{"vocab_size": 22571, "norm": "layernorm", "norm_eps": 1e-05, "init_std_qkv": 0.0228, "init_std_up": 0.0228, "init_std_down": 0.0, "optimizer": "muon", "beta1": 0.95, "warmup_steps": 200, "decay_shape": "linear", "batch_tokens": 262144, "max_seq_len": 1024, "doc_mask": false}
MLP neurons of a small language model. Each row is named by its layer, matrix (down: output weights) and neuron, and shows model dimensions 0-255. Each number is 128 + 32 x the weight over its row's rms, rounded and kept within 0 to 255. Numbers have three digits each. A neuron's up and down rows have the sign that makes its largest values positive.
A block is one neuron, or neurons of one layer that tend to fire together. After each block is what it responds to, as a language model described it from the Wikipedia text at the highest values.

L3.down751:127104114135123145120101125168128162131142128131200165124164089090141093160112111039126179114085147119178154143122130122120120129110102053098179133148060105152130094174064155094105105109128115141180142125102064147135090206107188130190126188094121096157158109127107122153085123144134151089108113182108118125117156161112146139117118102156141146138123131102200111135160167125123138078090163118148126141156127134078076136147139099099095089133067099126150128120190086085086203169146161121129138162084100171127148215191108135113168074148146126127131139128118137119098145102119149158089075190149138093211088165021096163169109120115118176163148163097149204089125111091130109107183102118152146143127165119118094124116165139113153138139125141108062162116115156173177100146125084
L3.down1048:203183133096087172107112125100152114077083112129114134115185205133109163109144109092087140100081154159143062119152103140085096124152138077175113176078062113132101115116185120159122092130113103166147177079116092130176100079123191102117067108159111087057114163167123149124114130139126184155138148185146065144150138070136118181098131071132055096107145111116079134130091111086148113163123123117134155133161069140143114090102142158072134136083115138143098065128082171106164073110142120120146152112119124130091165177154092107136103190133103161139147133084105135124121131116132139060089161128135128115126097115175174095155120104114079140179122182125199122108184114160117167171109142112131177157107161144113145125097135147127163118175130117093099130058128158104127135121105141
L3.down1241:075083142171095152105145131070078059160084135095161159153121122172149132130129109145116082170112129175159117102088097198198147086119083137064128141136151132136125072140140202107188180133092137149057123189056122103128168150147128106097092089157159105136097082113163131171084139116130123142104134152106148098160103166199039114110179127082140159155144125125184117126142122088132120118151124090121151195155130141130162068153133133132183089127170099129140183141088126106194135130174109107144102146129139149108171136133153196158141131110131127182115148106152206056112123109117153144116163129088043124133142159129125175180099087107142147093130155126097210111084134111143121107151134127139148115160152048145135163140101086199127112041093116157102168147137102147173162114117096
L3.down2572:094079079149109126171097124114126136159144182119078136107092127145191101156143115117130144139116130134104150087075126170102167132107104135092131141166104062126126113092096129161148104140115091137169111132118158124151111136104152105152180116102179120122123076147081103123146067102121119077050132079105132110101062148103112122116139107158116117135119056161177130170143132081070121160136109089204147137144120171134106211139125125112127096141169125106186179118196151106084133213099118140075102153177154086126183163109141096123123078168091110169139106182141137128186134155128141102121210122175121131144203121119092102139097111134108153094162145157157171101113139169159114089089098128108168132200163112135105104152144185154154110127088161081143158108176105144148150142113081
Description: Blank-line paragraph breaks

L3.down345:101099085118193153142111135096118135119113172114098160055145109159124134159170124201161106106098100161117101141119182120140103105156111134102143171154129131119089067151204179171180142134153094141142070111090094194129189121117143090157122099063159093134073140177118183112127218172135140105081079164124096095117104144117154106170149142155093154141105172133103140159146165112105057174102133122123119117137165154133137126114119136145113145125169168155082164114146101093119075127113110166089218151125131110164141168090145115148087211162141124114143151168149186132111194167108087135135098119116132126124104168139140124127129078096112181133124172144117134078149100146123097088134125101167140148122104080114085137080096155135068161083138123145141159107054156147058125109187113
L3.down1840:161150113087133146086098083091142115113093171109153139127117163147103056099093099137109144099112127142118119178112145156180148060171149070115133089167130135121110155141159136137121107121115139083115125094104088172120110099127153163131141178117188088148051179126162113138129148109105159170181150116167158159107142169186109177109156095119112136142123117142085129135153166103100142157136125133119158162113113057076133151204136121147109087135136147183120144106136179169121166204136218095139136188152152057149141152153105183134090166126144122105133156167123169129098191155152144103165090128100077148135122109099106156102080153139127173056134135111079117139136089188146121161113107110126132116114118100113017152104128123175147105112105112085195079121115119106153157124114133
L3.down2317:158144085135127144113157138076054062110170161109134058108134115157187144108174092103178070124107168169059143166113149118179117077114155137163171146187102122109073095097150126149137088125103115047177152075071180065117144094120101156126170142139142082174133129106101132128171079104094164184139139157127129203188139142131169168117100088187142104146119117113064102147132142131120202137102080136085133160127142116147179104077113152126095094117161137162129132113132142131152109163115116112209106107146107068120140114125137140154136122092116180086133149127128164162198142112166090105178107136116142140148139161067113131140130132090098157123081153129115136095141091181115108106088162129109116099131165155092070096113227123171103128106120152076210166177100118085077083117172166
L3.down2770:087118175056127124136149078123139064159117142089141069134115055180074149104102106116076107109141113138183230142120149137143111081156137120126092141158129129145067164103124152195156097167169091104148140101110167148142154111119140108112090113155124091127093100086106124174148140080088187135166142107095170141164155096132170197116164155103152071085116125144164088154149051097148147164138183123135119103151088109120143096118104119123116125099117074123158070108151120108065100127184134138084136157090164131170151143125142133120088197059114176090145136112135169166150141175089164130149207156127137115137158137030106115118067156171150120137165111130154138114129130140155090145086098114103142174154139118110134133155146092172109150127123092129112079142136129135090148139118098
Description: First-name completion

L4.down2120:167090085118121119156122119132102110128102174152169121071160121086089107057100020140093056105117144126096153141147157135131128050139112138130150129175076122156073093135177125137125153118113106059198083117117117145055164133138138145148165120142195091217071187156135097105108161164121163126101083083135177089151172136134170146142168133110106125156123109108109154140194040105116117155178122122078183167155155152144124139164131117122120171126119125134116083121106147161086165053173168085090122150103162160151182107136172132148104097079132120089134092116144198151139156087127123084113120100133058122155135119016195105170121103120081116135119113160134094118093135128135050077113147120080143153157132086065087083089153162132106148129138102107151095168054104122141148110117138
Description: Given-name endings

L4.down1773:116162126171134134093121135107181140124115093112207119190173099159116084155137162152089122177081107181073110075121090125100114189114104186091182128154057139068163118080156144166078130123119104127125112132120100068178123215130064116024082104123118087116148120155111137142108128139117201095152151093133166077151163149090126112109133114118090127131189103124191126149151116163165146116120091176176116118127154093118113101100177170129148135127141127100154132106170129165094178036127149137138184081150156083140185118080114162101184108074110138103104119185141175127237176140129067169160141145123143136215154081150125143135107170115149136157125136098119101182131124147137057057167115110154113127135065149169131108075148146105121145129117165120122161112128098104135094143134086
Description: Blank-line paragraph breaks

L5.down90:140108090150118108171138029237104120172097199115101165098086114190118158104157133103089171097202073174057182154103133110111118186094138164125125166131155144163101159155122136146110167089163087138158157106087075149120152125109109129078144096091107134101135160108123162123173187133173144148180146151117156123124170144152147159094093098137139101150156129137141117069184125117132126092083165179109099116146156063106088121179084113147160045135130108142192075181122111208091145063054127093133139163147135142110192097135093127141079157117130095178097122161162040125204191145159092113108179171114154145145104125074103048131152146183124100158108155090114069120088078112110129165157145112151140130137084123129106166116135140120123137130137146123171094155162160124165124185132076
L5.down193:113108128146162127151095124126172086102103120130166127098113185119131081190107118156124145091164146108163199117103125089095155113164104150128145120146096152228102118153105131148104127113101123137104172089107103140123156151131066085133129119118092168199122120095075128161194105131077121048136107144163164163233191154097093113159146121118150166078136133127107132085090117090125101160130150138078163098140125096170167123154147069124183120118146171095122136127171144143104138143120139030099095104118115140092168164158104152066120098054151164179134127147147144158205178116136127083103110084125094135117133121054158115122143160151132163180169157150121169102130144236144140139114136136117137077136136124099136128151138108116087138145165142081137097136110147118118106180128163
L5.down347:102171105074118110166168148108161115084142205167145150157095080192164169090153113119101154081124110165104110137144150104093100118167116094130059129150119165087136126139141095113102071156104116109132120137130079106089079161121157156147136146069153146101088164122154149147150207117108161043122103175126137117166100130135106147160109091088105097161074174130116156123170097124108168190174139121120098200123089118134124110122127139127148146149092094110128129097141156154119111213096147079180120053056125101130144124103127102130173147119051134142130116127167118129218059070136126100155175149173133138120144139147142103193123088167109172173141123122140138092130121153073108111104107149061102149171144068072079154113115139160141147136097109143060131117105127127127099078158133
L5.down580:151145144215165120127164135123143161164098136165120115125097146144144101143122167131077211136115132149122148136084128098113102080164115108106112112147061121143146084164133110091141141172095064077126175129146087142134194102129164113078136101093119130153129126101152096171102161140115073153172168075086124116083153107145151135203103122150083146134158160086152119158132122163088100154132107147142151096083106111099153159132170127055117146143148104174167126164077189104100102155100145142166076076149079150129100146177106134143176121080080135148083140151082105138140138121180150131130107151066125134089100072095135098098088135122117141142138130114191142088144140133122113091142157152129130113118105192117115119131144126147111139053167130193097130194151142170081155181113117
L5.down845:192144125122112107164127173082081126146137118139104184121143077089156122115111149055132128107086122108228171120142106152109096098116150091121146097156128123107151089119109122082154079167087066167125165114170173087160130115092123126126102138147185063114100143075102159137119151053122138120078175125182069134123106147114104129127124138131078137148133137101151073166190132151122173198091143105176161147146112109120155140155145126110133136094158134151162079162103151128107134139149113115160161128112122139135164119190085093117162109117071089150198115140132116110096106115109116101145095137093128124087092098110175214099104129118074093077119095144148114134120165118137140069107155148142107133184145151145123147161125158148130089161101120116126054105096170208165123130163163
L5.down885:082131143054127087117145118089142086131088111129113130094101089129177173133060184172137146156157149081114116079130125104190128161150164115119120118188128090109125116105178139114087229138107077157166100162114084120101138115160111151198138192143124076109143157128123072100142087099149136096095113177170131119131087154072127082107175123157042147135123144135125062106146102074115110108137191118158156170102116117123192192150133137071149122148143116082030153154145200100068138141114156109109148142086133144113105148192145119201131149068180168161140094157136150134158108115076075096157118146103064076117129139116148143100114105107137122198161117129088045132129086181130114094111192100135118173131101138122104115133127110173156136081139083135173202135178112163146141180125124
L5.down1127:136125093161144115128095214065115105202166139125166118140124088118114150129093125144195172143136146148110154174147121123080126152130123162139109164145100157139120175096134140127121093171148116135113158149157166090125084108177180178074126159122188125130141106099130132083132145157138184145140165124100145084130118138067084099145106122135131112138122158116138144096125141105142123148157090105173097114132102137172135128132162083103124101106116180098120117079107143096185122084134144143119111131110183145143200184161153123149156135130150108113147136108171094145142157107084184124082135128178124124094159072111104148157086140100123165112100093107137123144123138140102082109136100225201152186122125138065095172137144102125154128149161072092127152101120133157082156152076142
L5.down1136:132146103130098138210135124151152107165166121153087081095116185049160102159130178113070126110042137118175116193080165167054083078149118127127111151138192134085130094136150131166161098170114113123149105115133167110109159098162159130141099131145133102113113087153099136134073144098150132160079118170138082083104146155158177137110072129143046130164137119077164194112139149122109112108139131118118158127082142135157106116136173151129127170148143133134102170167077145191124194141181101216103085119103154106130123134103194150143117126104144138125156199143127185119140089201108094170108176125079126114148081109101111104120099096159120122077131141157122162180175104078143103072121117105129126197112127140095105167175144085125098134113153088123129150130146134110131121152129148
L5.down1940:109074114173131102061156115137128074185165077128153137131124150064147126131135124115103070099103115135125195142072129020139141149091145141116157086148100107111126127116117100143118134105143133154104142077059119101136126154089145103142089128205158121162106115167081149053109113157134214110133121050180105121127158151192115117134128106151123087110158151167217130140185137127122175129104168092104139132101162162134144181120120093137138175153226146158153167136162113053137130144119139118148135124108121071095110113095129097123111108110120150118130107100140155124131156113110129117079125134119146126124161153087154059151157089120175094148129151160150155181102139176131100076122122073131078137108177154113106114144127082146133196147067138132176143168162141115126170098151094
L5.down2224:073196119124118135137136059134084091146161111169166122081119087123189087134180109094168106060151079168073154172166142149178215087157125147129135107151137123108074100137128158112107091178105135077077138137123139157162097114100161154126116133075132065125175119067102110101117139133116120093152152177169145115088122163100129099117142094092180119148143202169123122149129150132095143131133108118125148099132195168150207096116082159142134164148108169132158187159144152139126163134108187065157144131125145116134143098054133071087154096115153134093146130103098185159124117137142137144145155129089100140067111108078129185122114146148119168146195068084148122085103165109160096150169088106156072187190132108149134127151164119097132124150141138108081169123160107199138155142077071
L5.down2239:131155119115145096139191166155127124154173141217107106121118119106219172087100136087133151094125085146113105141165139116193099120160111183084142103129131183147030093138129135168114093156133084095144115110135064094174127129116115120103149088114125134148109099089094106192064126202138181112094111103162150133118113161123091122144134164106085175144135165094129086176135118147110095107103093099101202185143105095064117149107160129093109152121221111110084091166144184134098020122172154133162132116083107142099080107191126129118104136116149131122103074171065154121188114134071163171119156146183160139103129080110128086118189158137126098113132120117167135098063111133131136109137129126144167092127135129095157180141110196133096156072130051130107096100087130130147164086089189
L5.down2385:170152122139141144094133110121174170169161091176180078156209137120152099118108137152129163116121135140126157167106140151126142129144184167127126149129075146096112095145172128162140156163093133161129155116125116136105111134146154176136148139164136144140151161134106147059127179157171216132136137152091088094160098119099123118119170117192125136091116122111155168118089103152078068138143076087083140141128221170136122112150166182129145139075130087118142129144079101168129120128147082141163086088150107103103120078139184125150145113161117181167103086119169227134130107112085099141124181147146123108157115130125115056128099123140049123128142118143158152145122139132133093121132150083142149153095080162121060115119156145157142123171141126098075132101128106126140120126101171
L5.down2421:085163108128123107087111142186117128185124111184136101146142148137163102120154168111112145109008097113177121153141121163138115153127130097048105135116125142117095168095120147114122143157131180127072155093143125122126093154189122091122125116094131075112114111113181162134156084089083074142157171148152162138104086159134008154123128136181171130110088153139151187122133063134108148148133133107129127163117147141028127116058192098128157171130148135132127150124113142081107052161129134196119119128112135131155093140154160146146145129147120118092128161153133167196137175100084151195132172167141124174095127145163159105104142167139072139134176108113115134142085085118163109073106095124101129069122128154109097158149109140124166099087123098203115149179075171167120146137136130
L5.down2497:125148070122127133145090202126154078140075155140084089174209118153143191099098073077151132092118137114093118098183162079103062083084185147101146186152162134195087126060091155127183156146132108105137117108174216136138127162138171159176133089160174125141146100135180131147154125175195137090105144144091163122110081107091161103180156090123166123180093110180106105181126119145141103151106138132134122141112129144158111159139119152127072098192111153129153151168139136133131132094175158120185072158094138132115103124204208087177118096108094126116100081130149140122123123132115121108146100171133092177161214098106097162092033159172093145175134122165133098091110141131118111179093138100093089142196137111122129144117144142140162129023133125135102102085108133142147096157141105
L5.down2535:128122115137124134132120175114114118184106089162107079168132138142139146148123114105170112145149158138190154135130130159139136126131124154116117093107137130112121168149121154134127087133106166145158101129118088112114122104123134164163101108106123149138105093142136136155162111145138127132133110120168167145106109099193144112068145165126128102092079115105093154196139048141116102115128156124122126152125161165143141137088144122070090115149104118093143134125151158080119139137146119152155136145078126188104148112169158156093111154159127133158176153115101129154156180088129158133163147138126138167119151127099117083137129104036117151115166154145197127108173149076137094135138084081121081048108079097122126152169194143172198161167102065145122139098128135148101126193187129
L5.down2795:163136048155142106093155112168078114157151131104168093111146103122068102117132152094158150108204108145130125136113134105141118108158104161167124125154159100108088157081128117116136123097115123122091105124136121140170100163131088083149152072133150052086136110203091114073190089082196200149150169161106133133131112135114136093118133109170137131116122110127099119107106071097124104124093148136131099134105134090121176051143112094165122176134171163075073152169167110117120123132116111149156094148135121136158121070130144116127124105130137137105079080150142118084100140134126085115155197162116126106121056155126173143127149083120108056091138171137096237176158161109132136146088111166112183117116133082168114104140164202105127126119148137168120160101111058115132132155103085
Description: Personal given names